From a checkpoint of a small transformer trained on Wikipedia.
Size: 10 layers, width 160, 5 heads of 32, MLP 640 GELU, vocabulary 8192, 5.74M parameters.
Architecture: LayerNorm before each block, no biases in attention or MLP, attention and MLP in parallel.
Training: a variant of Adam for these matrices, 236M tokens.
MLP neurons of a small language model. Each row is named by its layer, matrix (up: input weights; down: output weights) and neuron, and shows model dimensions 0-127. Each number is 500 + 25 x the weight over its row's rms, rounded and kept within 0 to 999. Numbers have three digits each.
After each neuron's rows, "fires after" lists the tokens most often just before its 100 highest values on Wikipedia text that the model never trained on.

L7.up542:481525533501525517485498528491499508527532499479519510506459489508482481468495509516508511531508506470518512534461518525510511488457539521456524469525514491518488512494482530488499481480467548517514514500449469468469464483459507501509498494521500451475468514475515477528547529550465498479552541489497492519494499466511508524515497544506475530510481504529529505537473504551488452549517
L7.down542:479504535525487508482478549515486518523516483494494494489490492466476521491494493511469489555481532530481494512495550553526516477500498477487491502519508498490460493543469482488493475513482513490488525483477483511513481451546465502483491529472518493485499553524499527502486495497498465525513504499477467524512469541539521502538504482512509497531473513461462505494495524469481533464438
fires after: "ö", "ä", " Gl", " She", " K", "y"

L4.up133:518525485534535540510469510496518480512494467511473484508505464491451517505462497491570463503523502503485497465473504513516497491481487491487532493513490459522463498544459528468504493541485506487524527490493483464527528514501516463499513515513521476474511452487488463520471552495493511490483524495468446500510519533475461536540489525494520531505516506507496510541457487529515477518513
L4.down133:530532544492526503555508496479493474488477498528476493477500498484450479491514547546490514519475525510526536507525480504508505525528482538473490514557505496481486514485489495526508468477495468501492516513502510515539511502453488528467459494497534508505502481507524481496551467481478463541474524518499514474504462468527478473523576493479492500489480484503509466492484481525486545530442
fires after: " | +", " Sh", " sh", "h", " | −"

L3.up414:511477490544487514500486521524541505518470529490505470463497473540507485496503546476507472519520517454518477503461470476490550456447483479498488496512511514498553514527514514521512493499475487469511509507478516537470489543480502502437516530506497481495544503512526514458519502477480487506497571431516499515461511457530496541512504508487482467550563501528480477533514480492470531493495
L3.down414:450497511511495504527490469502491494488506498460490555462470480464503509526491500459482518479536488509504461481488462525534536507544513519522527535500480501459469504515500460512497531520508516543512463479512483505465533525495494548492480514519472484479467538501488497485456483524518482491430510508475507534458523498488534554497502491532524520507486501556488521484485504473465506447482
fires after: "-", "–", "E", "G", "/", "T"

L3.up450:491496529487492528501477563508513488501481486524528499520527485506509482467493518477565503500544445490560492480483481473490500461499499452479500489507564507455493510557506518492531475510490488463485534494474486473514450495502466492497497510532522478457507499502554470481521519505539481473470526476495525532506516475504506496510571481485505459541512519505539514513466507519520484508526
L3.down450:531527491487486525508478515519450501498494508510500501473513504487490504490497516437447482517497476528516511506453496553479518456520436527524513520513446501517527534497465492536505543472504465510514494487474515526507476560498526523515519481506514529502524489532523499447482501505467485528508545508484490484508463482519511540514517549489475493468530480473479532488484481505457502450454
fires after: "ro", "+", " | +", " / ("

L7.up442:551518502473464483515542505483518489483528527543482504532455478503517497519490523512507463532520495481526503492522515464469482470498496468549494457508465488527512531560464513534504480544482492562479479465532538508520478521464487505533510528508469534469515492484458550497462491505494472448477506504478489513472448493523495488518485487478522503526551471462514481523477487537485482506500
L7.down442:501513486444459491498528517479465513516505474507489513499479508521545525503491486470490432502487478501490510459531449483506503514509522521490547536529523522516486520495498559506519455467479504437483490479499510506501494495497482500500495514514501546510518503506493535513446475460472521527549529533488487480476504526503464501512525517510488515454479511497520482466514476522516530486493
fires after: " The", ", the", "The", " the", " \""

L4.up214:508513482492487486522524492524496495452487520485471567518492538477513467500519497529458524537560480482537524487526549483453503498500507495512521517512480493552555466550502490491508512486493532520470463476470507471490501491502508517518502501459499512480480507480474480520544466529498501504475488487547485499484459465496441476508551461502529506513512484486480462479487503495532471561535
L4.down214:497522486447461471480475481515525498452518518522448514468472499462498545527478480506467504531469495498490479481496484523506488512502483510502503511533494541506483491520513499534528514540484501459501521484524464525464511528502537550519509526499503517552490509510483514511500510491487559502532558504483508437537506483449541558491467490465452495502476468480499510520494514542470518425518
fires after: "\n", " f", "    ", "- ", " un"

L3.up422:502513503545490501469513473491515495468517507495532563552549476466507522463489537495486531521550459493508500469527491464491496495481505478510497477486530570516496476554453476510521454522492496510534480499482475485549475533481488509507551465461510491504469488478504486500462539511485514512500514499491504518500490448496522498512483457541540498491530455488496518510499525517479498521521
L3.down422:539446512489475522503480537484507481478485527471526522490502552520466501508466520473501497476501525533491550468494518529494515486493431528489494528485502516498478523474521480484515524474513497476484488476522545514522417509500501474516504497471524510483475530499475483514517516499517480489515521528508459494498524499510527513503492491542479492486549527499479498550486496524460518423502
fires after: " c", " tr", ", c", " pl", " che", " cl"

L4.up103:490504503481517499461517455559511524494508487505505501481534469531484548470535516507528530499483490468534518506449509476462480521489489479526483512484497511507523495524533530501521498456495527453458482474460507487514477469476482526486518550482473440472444486481528454492503524479483530539518526476548475500494462510495497513524495479486537481490527529497496477538516481536493501514546
L4.down103:491495521486496493512504452503457507552500494447489495520483509492510496548476496516485464437493521497495530506533479514521490511479485534460511505496476471460505552488493475525515483493506515524520488519513574503522522492478484483499546548510484500524503489541478535466470510475490506520500500494532486487522484455480471503456500557532526470506513505524472536542497486486456499460472
fires after: "–", ":", " | W ", " | M", " | L ", " ("

L4.up451:539479514549531516519493487523536455525470505479545493519513478538442496498501498519533489496525518487475495498463512539513474502472488507472524491451507487476522508513447504499505491481490537454492497454488515492481485514467475537484470501484554457461502483495529472507522514495489524494535533503463481464490477538493496527552515547500494479498524520528549484511504532524478472504520
L4.down451:532505472512480516505517507527512479516458529514511466529466471472538487480494514488474504525479481483509502509494494465532512477520471497501481518498516487495507517531510523495451434521496454470496517481485521488519482472466536478514494497564529482493484506487487552513479541524464467512492492502509467482534516488485475491498440484537552492495486522538557522493490466447477511535507
fires after: " | +", " | −", " H"